Weights of a small GPT-style language model, trained from scratch on English Wikipedia: vocabulary 1796, 7.14M parameters.
MLP neurons of a small language model. Each row is named by its layer, matrix (up: input weights) and neuron, and shows model dimensions 0-191. Each number is 128 + 32 x the weight over its row's rms, rounded and kept within 0 to 255. Numbers have three digits each.
A block is one neuron, or neurons of one layer that tend to fire together. After each block is what it responds to, as a language model described it from the Wikipedia text at the highest values.

L4.up471:144099148198138158160136096085102102119155059191135062079103123166119154117109076154105158117148078151091184131158074176167160145159095095092111130173108103139111126152085127133079114200164066156064078149144114161161097092120119119178147178107111157122170174113157131138136084111166094071143146137107103100146171171110112099147165092035148098103079185138114143160080105105166059152141141162060137132162086137124106115187134188163167143100093140174128092128159120109141141132118107090089167098113130143167144103147119147118167095133137098093150133116140146147147141124146168096
Responds to: Table header separators

L4.up312:104065132103193169101157150180190109149185126047093151149163110130123143136148062099164109151177122121123136164154171122129148080075161105118042128120117119112073113085113097138118128150101062129136101159138145131161095133142122151113149132071166133135142146127140157062130080117147049172094113111150121083100146154186077104150160086185136104149102150150169155175160149119126131127104097160153137125145096155150101093107062181127143153122109146127133134113178165114185188113078201111136044136123097163114147135062093187112151103142139136127104120115117163163105114102140178124
Responds to: Split-off initial capital

L12.up193:195139127144111118159137147138159071139096071121111086095111166100058182178107090143181115189077098163154128158138056065125117102099101097161092137124148150090084169135093151106160099118120094155119147144131108169064115133135104091135189163125143192082162150119188126167108149137122143124083131128163103158116090088078115147112124135129106136118114173147140129089082125184072165120117090089122181110199118151119161210132137158122087140100131144103158093107104065126117143119080115156142123147104149082126142110104120154095191153092151121110160147128185152217161179096163111114
L12.up217:106120097152138228145163102121093085124200133128056146132105135145131146172143128164110105197160147144143145100129098139112113116132068106136154106122156102097093106163104150145130071162114125139142148161127151085101108108105142125165141212151131148080116125147122163121144117082102116090082122087118107080157173074140186151148144137136120244143112149167134091162099134112132163096147156155154108087117115083110091062118142175082102153180056142147175086121137176115138087173170116129148156122138124149073114149114161151107206143122081139116142093058107097079178150118087086126
L12.up233:157092162099131116151131141147119142065061141157135188109062135075136142090153136124132139143145090146189131123084082092120120102167097142142138140153146117133168092113104124124143154183176115135160122137101115121139107152081115177155150146194126111121152156140107176162063093168135135164166164149132148077095148174093186100085097108171037118130111185092155119141096177141154136147173112195142151162143101094140121121157115092122121096142084183118176131092132102129122173111076130095128121122104072092108072062132152108105107132166126060238140101153154140170086123098097074135
L12.up270:143147145116107122160156169111098147113146189132143083162121132145141185068104066147107130211139137132136148047102084173146168149179171064086132115174216112125104118097135064117065130148123120134148153147168152131120154134131136126136149122137146145133121112206166105161123082125146101047162143139118098093187117154112166101112179104180141117103157162158104114155172135155101114100170114124095156073144154125107135167072079173087079083132098183121145178160140093142132141104138092109131103100060093146185125159121145099066130087077131122060125127124169117128130088088137123117
L12.up315:163092136088094137164118121118151145111077134172125110106099171113116149157099099168170176138150151169135103111043134121172111142173090172038094152123110116108167100100135110079079086066117128156078110080113163101122061172166083109187151139066135155082105139180065157156097126152108196147128113112124112112115140149127169079105117147185069129147150066147167121118179140132165142092163120179137158151102221134095136174154125150119118081112129092115160116125153100156122157138135094105123101196152102142162068100166147138109147095149087089137109146087170155128140134104114144091
L12.up521:094093194118083122123144185143152119114134141056203131126152057140153124081140129153134147146127175104137096130124106075120108060051123142169179144174123115075146146099097122170091097205154129121105136150176131098132063144175109178130136165108103129125143144182146111189137085116149138105124145119119084086105106127134156145093130072138103168146084118156113088137093123189141159155164044146102116106168149068135139144124117117077163146135138096057167083178099144125176131118144115110106109149154094137195115099091136182188077134118150132152133153100137077149142120105121117206
L12.up594:167124134118097166150158092136105189125139124140123163081176126160153121163139128105125128145045139205114103120115063077147109134179092134125094091095138143112154107107104173105106107183091061101132077143164143177116145184106119139075155137150144124095070163115172139121150124133150089143079105132197182108145099148117184103198113164131164107094128135104107117086136156140148123086142078167196121119166126084116139133174151140124107114106180131108088153122079162106107150135161129154165148195093075182094154078094084129108167091154173128118080063157167122150111140092147064094
L12.up701:168099132098117143151149135090181142133155135144109185087173049123152123159108106116097143189139125166157143168114046109155106175167089100079137198142133137120095091114075110119129091130120094121178098147135172118148145114112109168175145143098095162068139157131161158170105085112102099148105169084128166054112107155105137098104094154182146173106101136113175105103070092096091177136134122174166119111147135116110103154135159177098096130124093128082126108158126223164125153059108149101101134148092114068098112110105130171040145089158120123166160157116153169146134171150101099174
Responds to: Pre-number slot in statistics

L4.up113:138168128145061111159109088153065089134122081154132148091119152115141185105174143167140110109116133129066131101136138105136101191156144149108121175128059123126154155141123090151144192112100114144149110110110139118189130106109110182168196116105142157118097143110165116155069125164053150100146193171128152161177060121151130203136169161139163130076078150130149143075139150124146122045214121086101145153126133072097111112137144157060151132154118099103130085138133089124093094166111103053140097128144118095122116165136124109096123117146112171110183124136182108113118082146113175059
Responds to: Mid-word completion pieces

L4.up408:145089141138177213140140120104129138128108178163133104061135104165062155151113160106114083133129138127103129123142104073139127143154098109088177137115097117137050162127163138139142134101145154098133189139067104141141171126157074144110135123164158157151126119108148148139156162120154109101134093083113118167062134092115188127114115117097059089159107092131140170171073134153093166171141156186134146155142148118144076169145150103109071116132073138049169211103133168091100081133143150088089087138083193140135183125143121109136161101125101096161122145169140144191150084057180091124
Responds to: Tokens amid numeric data

L3.up37:117123163124147139179135087088143118106108065179151117084134184071109198104121136161132135126188156166154142080192128161086140132195085191144185122107099132115087091198147173129132125131108109149132089136130090146143118090105156117174127157125094108099182169099144111143171119141044124115076158092138173136153194109085138098101136105090139143118095134118080106193138133168110127114173153154062106104085119117134141100113132178108156095154116067153168159057139162116139196114097102149104084093068135097142084149121198111148149084130103144129131139110099135153175139159138085109
L3.up135:128119102078130118112096112137112163143153171103104092109164077121166069077071176173135133113080152135166143168100135106151170102094146130135116132108150167096189152140117108148128139131140154167169075185159119088125117113101096129148129119057120155129101069121151152153139142145124184138080170102127136108167074075153114139142116205148115096157094104135149115146172103090169136138157138089106127112141127111166197139137110148187161199109191130171077153161056126156133111179134136084130032153112150151120080103129148119100065105099116138175156106167149168149060097110108124049
L3.up174:163081110114205122106120113110162117106082136099124146090155110099146120123096133115100149183094195074114127121072139136132166148172192166162153123145118134102080151116094116153118159161105087160154120103147103105140146105062107067099094179130148107140176137079117188137092143170102133097123124112085124126130157144099171155067111151093124138116113103140146165107133065144103084132103130160132142118134110132093139147113176093127222139148230129213195129116078091145125107145135174079202075089127177124110085138125118116106152100150140181169135103092072121183095108170143121138
L3.up291:104072123119136118091110109155108069128098175087139147164159125132161141146151123137135133058133122083201068114073150125160122128184111130140113192157138069101125126081179097208202078172125118105118098109150126130157171085155100135177145176122096058117136082096082132117154158145091162144167082074121123150168148149146106124157163146081153146124110100144154152134126134203192106152104149158145105098047109154153166139127205147144115130111122145166122151099094078144121129112067104091125101166128108078091188079121116126136117114190173116174158077115139129154144151152106122122
L3.up363:164159123164167138156194133133083159107102113064133098102117128130086107113070131155131089151139154124068222115173120181156123063207102151126100141159166119124142143146153105105101126137154106150117128154129114097135183115115122109174129167107105116113125064071140153132111181139125124125119132173127156110162216081151116102123142166158151113094086078164141176081153152119167065136114143145125087145129101172048128096092147107085200125142158072150090146103127109146124089161108111121173098165135155108148137074076131052144179098114107164074165123114125121204140112135099163133
L3.up506:156163115157153093162174162122106063125115040178102139075107116093115114106087111141144082157085138122129129135109104099177104135164123089157133126164072079175131074123138125092092133125113152131132092139119143162092186130171142083158110196078163084123141142072129127102136139191167152061135165117116124159138160108152152101127131117125102143126119129145150117110074143161215155159129160159067176128118184109110181167133133179129167116049189198101107127093117069127103149053162160134132132060131126133156097099098163140110177079091145133131116088171101125141154145133142083145
L3.up636:168166086139110136167146116104135192078108106121167114116097152064084119065119173149146179154113154175125094117099130136149123144118113107110146142103105120107181109080121121153115164171153121146149093094139145096167132202127058119123080082157152149108129168045151142155140102069099128162115144152151135146160096132134136123136113195100170137107110168134124117105133147097122162181126072085099055088105134099121149121102109148075141092169113121108121117137169157148152143116150160112148079088115141126121109166141245138157112023157145101129160183094095186060163159136093164143
L3.up672:144178148093122095138124112113118180209063135122135132113121115089091137101085136115154165138080168129115121197152094128101098181122129198104151142132137148089144121154152065102101179107133119116157140099166134082065163176129109125146154158137105148140095161091143085172139096140112135089079125158075209166187115154160153124110120158137197096104154128107095136111123184153123132168123151133103074068086126112165158144164173138099118149133107093105123142136151056176072147102162131154154107098106113109125146130141141084086209086071140156142152076058136140169127125038120130141
Responds to: List entry beginnings

L3.up14:164122131116141069178108141122089093110125147077101138125143196086107155154153128105165134159135116094147190105111118161137069106120148123122120142180108164099111169132117144128176107100063121164115108116125123121122127121148196203149135154129129148171154114068017128124097108174121176157157154188173088116171108147166112117207148174081119135131138125150140115099131107123154130099151094170124186135048151164132151112113104119155074154110131084057132109094085092160174102135106093121133149106065092161134171099149135120039168160087141133161153136194110089087135131101134153093
L3.up325:131124174152149062143129085131118117148092123133097120114112168139182116092148110153121094170150198093146112091091087174112104113206106123117105115154119203100110137113150095090172137079073130157093098133155151069139158113045095188139153147134110139166167153125061164152093083147158158133143186167146103133143163120151151083145127133124173150110160055122129116144094140109107126120119133107169172072056113149132128093135119143122164139073123144107142127122105130118179130175083122127069075111042151110106120183088137149095111183108162148170157125182130158087100197075131133161
L3.up331:159078127150084097183148079117104111099116151136138136152161178091106140180165152155181120099133186120154088147156084130110116139216112101114056168165092118088119106128102126047127167143020123176106049120147133120140085186125106153099191097110103177126152114120133130183135083114167142109187165182150067116129117134117138142196164115084116096155117094161128158132125147137140180080122125150120094142114113094133191104040104185102119124137095149124110131161121108120183123136105079116098103160097160073162143156127119094156164130099136105117149147157106150158110132105162122135
L3.up508:131177069199102108149140133150058115153157118128142159083098175085134127149080132091110166122074096138115183153198130135155149103116129101193077041113110118126129154085060126127096137151149153133096122150171143149156097124155134151166129141107132188123114139137109079139079087129045110064154157114113104149148167145085122125113152077076123096159129154149118120102108172178128113098136130134053127132110159131126151075130168139076206177070087100154181100192116102088117134149150183150113129123133140131159114170179136141166128135081133121139132099097143092137198082142133129079
L3.up634:087116105156137111128138129090174136126108114116159117160052122129087161088193096118174129122118135115118174110191133143108171055166083123105082070115176142173115144068084127124118141193061122122054098124136156124085134128115157084084165080121092208142144155128114157126079120113063096166140149163154150091157131126186054134142156102143125076114123113108114118120147117110141129135122111146114136159154196173115109143080136195091166130087136165189150139173135113121147091145114141070104174086122151100186127082183111147119134119142157185110104111144177105165165128145094191134
L3.up656:151133117158138119141122101129084109151131123169155130154057125115048162112169132124175129102127049125114065147079122200166172105151151134095080128142093141140116115159128113148130107143078146143118113123109159126131093150156165124098120117141147146152144114134111163047116143164091099133065143096161099152167154109086123135188197093120203163082150206147152110184099135117181126082121125187087083146151097141144169125089150182096110123153126080157131150045167172188145140076111141133107189156088125103152085148105094099168178116074150133110130124133121088113180093106099118087
L3.up658:103130137130141109101114115190117108142122132082124100103139187070076122131114126063095157164071170123102061172140108149091133149126048117155082109126170152079174117133103121118128094153048115199166094145141161102151151204112103121123193120171122166114152077079119120159115106113140194132099108179092127115097133150118181179124134155092121127122104129120136135181132135088097154103149122120128090105170073179147173139105206163105102130145155116136095114181087118099137066090194173166088082111118095153143168126147124135094106122121168138135086174188087114155107158129173131161
L3.up679:117111172135150035179135148134091102153082117077141165180140132154112131081100113122206135152155124134142124103162112125136103119142114154141103190142061075099129135111151101110208127122030122156095104113124095122104139131111137094141145144086159159078132128083128123125146071101125172090128122100109174120117137161093127102138144173153079148097059142160175159083105162187149134132124141181137164109106124078132147116190121120116146160118102187142090164216154108126123127158103133120170114165057053131146112091140160166125165149146108102105112164151137115126069097120171073201
Responds to: Mid-word pieces, II, for

L12.up101:101124124128168207174133114207069084112130112087106074150168089132083119103131168120100154142113128096148174127087110225140107135095194154107032113143147081075126137130103166176162109180055113099150160092126114110122092137131145150142106105152157122120139142108181160108106120143187102040139139120084147112140130111092138153163142102110068132118105142143126107141165127127050136098170158114169108112124087131181051128116100188147133132154083145125149154085171108135153167118174118125105130111071119156108122124123185105113144172140153094146139145104140149094206145127166172138
L12.up140:120087120159144176130139138162183118099180178112127120127111188124099205105133090103131139183050162132134107142213151147178092145104141130121089122166112143169120148108164120189123122122094121107121179165121138084121115115109119102089086132121156153134108182213129117118104072113139135144159087132116113108066134093127068198117148148164110152092113189085138120095139087155131091142096186116148128082107139144128146091112106098145117099143092154099109132121155090054203193159111155122106128166112164164060094152163129124124142096130118137140144139147147030074135094108170156080
L12.up252:078105146175105142080123119144127104103128123074180158110143115167144147112142139112085093138166128095127162127156179080115131104140111111130126078119146073159064179088170101162061188127125116144108161158149166102087081148135169091125119109200130085055076091076073119167175095086173191131174088101160142150084108116138114161178162131112164149162138171096115167197168156036161127068119112099142169124205064178140141130126122141103138113089111154138111131122144170137113070133117134141141057146143117157128107143125137147162142112153074129116125171141099100178135128147121136133
L12.up298:108177095126131119188114140124158102150108152161131150134188128123087149039103074089119106172121131109117139085178119148179097120153108141161081106128119144146109124127119182198149137146128148124143131134142153091171182177111140044127111145178106195151112107132152120118046103074190120078117112136150177082090126144128124162074147115096074124132134128095162074127159103195148155101134158148121172149116119188121113094130088113097138165145110157093108136090099136193080127071190123110146119173057180163190113184129112121134160134130113140129129111078107152052109088101141150132
L12.up329:157091123130107149167181080158108079149162118127105106166121128144105162137153143136151152160054101105168171117152111185174111093120107131169114109127105121084158105166180160138146113197126175157168129146140142149121158076042119135089173087088159145164136131080155093147092095148129087087112136112154108109120113092141140123091099144093125154130105223123165067117153136203155106091120182060199105133141118094139113152108112098160132107103082127140120137162115118154149185184132178162142157107065170077077149113138148124121087097175057123116131089073129163131117111130149103067
L12.up373:091111089163147150129122083051150097093128132103125123165126068093135115136157167111142154140040139109125174132166189158125093107166129196089016106185110081082083130108093160193187096167108118105089184168089161104097083128133134124102104079137167148162149102171102108121090076103165168103128152080120151147080124131147152162132145144135107142121100138137112107168141135081180134081128085099168161165118092181152126154081167171153106166172135086125135124104112123136189144113205168142097106107117094167137125145145142113098143106132095109120184133116182163102163124126149129108
L12.up530:105138133161144153169047164131098108106183129135086155141134119121180085126131117167103158138133112057131140152153125110113070150144092154098087077129121154081122116114088112188126047177127113138163060079149109131077170151114150125108144137096095182167168176140137125139168060130164068098158137084102129148089133168149130165092150163093116130094147125053182129095131084128146147143112220094170103150174112145162163161142153176112153088114133138123096124103142099171115164101173119138164106101100136076169099078121099113063140090154075119141124192075157107164123150128132157160
L12.up552:081119126165095133152119157105093057119102181080067110122146118127161145124119136154086159112114124099151124119172133133155135162126125167109115102102128107099114120112082111158125142134078108103130174150166112110143132177147117161147114123143168172119079149148156116154102104151139145148089139105117117125070157137062143115200132153186056198197094189123073128117125127169149102138167126122157152114126132193133132117143110083132144141084072133139085083090125165103076156059157182127054168204159139171090118079160091115150121076041159161120161163152095101138145167150080184140
Responds to: Capitalized word-initial fragments

L3.up28:095134179149112138116121114126158133102141149132133081166135086113110157081144095151141104174108131154136107177111077112122106106092113166110116141122132167126000152136159195145139168141126080153147165153094143073168096178204123097108122112116129142082120119096108125112136068079129142103145123153152106158107079106104155163156150191134151148085123098108201124123074148175115100137158123061120113137177079153109144142074205189144111119124043108103131082059149162170093143104162149117112120098122104164162121125130122165171122110096176144128137126161131087147127169129103140167
L3.up107:148133180154131099119133149140135093134103147099140098156118095126128100136123101177136079166141115190107197107081112135101101197098060134122086143141138114158105101094112062120091169095159149146085151169097084120107111152146136177122097118093137139126170099101146120123152067066151128166094114178137118130120105107049071175175146149097170206105123150116108142153183167171163100117101072101085125112222169159087111083078184135157110152106105105151104119169101116140157200069106123162096113111143131069167119178155115102131149132210127136095139161137115147166129136150142130147
L3.up330:201094111108101178099135144115079146169180126087153108174182108205107106097114116142133082154070191195092137112183094124101196195122104118116098145152087106136063139107157139099155140120115126090133204132141131092111130110166117096133117134121185116106108127137144084120154168049115167118137085068077173162176153139084152128128131164119118091149177130140170147142127123151162162181106116125111121140067115121114150117141151135137074120101090147127156127096178185192090105095154150120113116139112099090163151053063159105116136069124136179101152096143124118171098097112122124163
L3.up347:105122137159102147140123062129187191193088152090119102166189077108073082131102234139117152154124145129123131160117154054145157165127100058118133077117150084120072141073089114130135146053138136135126141124113089124125090140147111122136130092122113121095056186113182133124161127173101123131162139118075185132135169106160147118121125151155122105107106192144152145152122177152093175117098145123147076121163122151136140149116162129123078151147053124124168098133094184129109147133111179090083134135111105155153161119122141154178127066085150136113206082158198130088132136099139135093
L3.up394:085115145169090143156174095163126150132156157114154166146119097165115140143082133094074137133090127166108142166092106098176135164117103145180118165154168085101088181166114108133118139133189057117133170126115052104129115151152146130164147113084109140118128157121147095104167148135106176122119152104069077132100129147100196136102125148138173160130214102042140150185125175102125134114130155082107093065108117192165110174148177108101055188131024105151085133112095106119097143068159184126107140120113142087141183146142171140111141148073141116108124101141175119100123114109125130141
L3.up496:111127133146130161146141079078126141134092187124142124156146072130151137116130183213129103140164155146108103178107104128148181117151138096168062139119165113154107146130109089121132151141115097086079130113106137089127129206201107131124123091059173161138122155155113145152157091122106189153118130110130102145156140123084129187117127175138154137109138067065155131152087085181131107157128122129158119141112155073107194150093120140137096144093028158079159179166164142146040103125157129107111129161101124092074142114127131152111096082118106190177173047137143087128116106065104133141
L3.up558:129081138096194108178089151122091106153117124074163120147055119164114168127131142147093105118112094108118113132094097157102117166124056122123166070105159193076149154080181066185126151099136067154130147097140179137137103213109118130105153122123144156086164102116137128109170118129127098111172148124111091111117093106113095138110172135194138155093101116127099095107095181090134167127113136126103175202150139186118111145158146172141101181119104116150133105122141135120155250175137097119133130106108139103139208130145075104056098127144114193132081117139143076140130156147113087121
L3.up762:194094151112114121148175090100124131147111121118086133142129105133204098183169159172119127108148122180135171178101112109106137124131089158149070121113111115143083122119165081099161171137157129175119141129130092094157049141191129159146072095076164152131088099113151087165155126101069165108101073075111183154113143089155205081131134158156114131134137115128142122142101101128059117147142114146109057046122136100130162139112164124143096153100095130130158133081142190194165149137126121131078096148102117083132182122138094105113175101115132133103145120195169126212151089140075088151
Responds to: Table cells and suffixes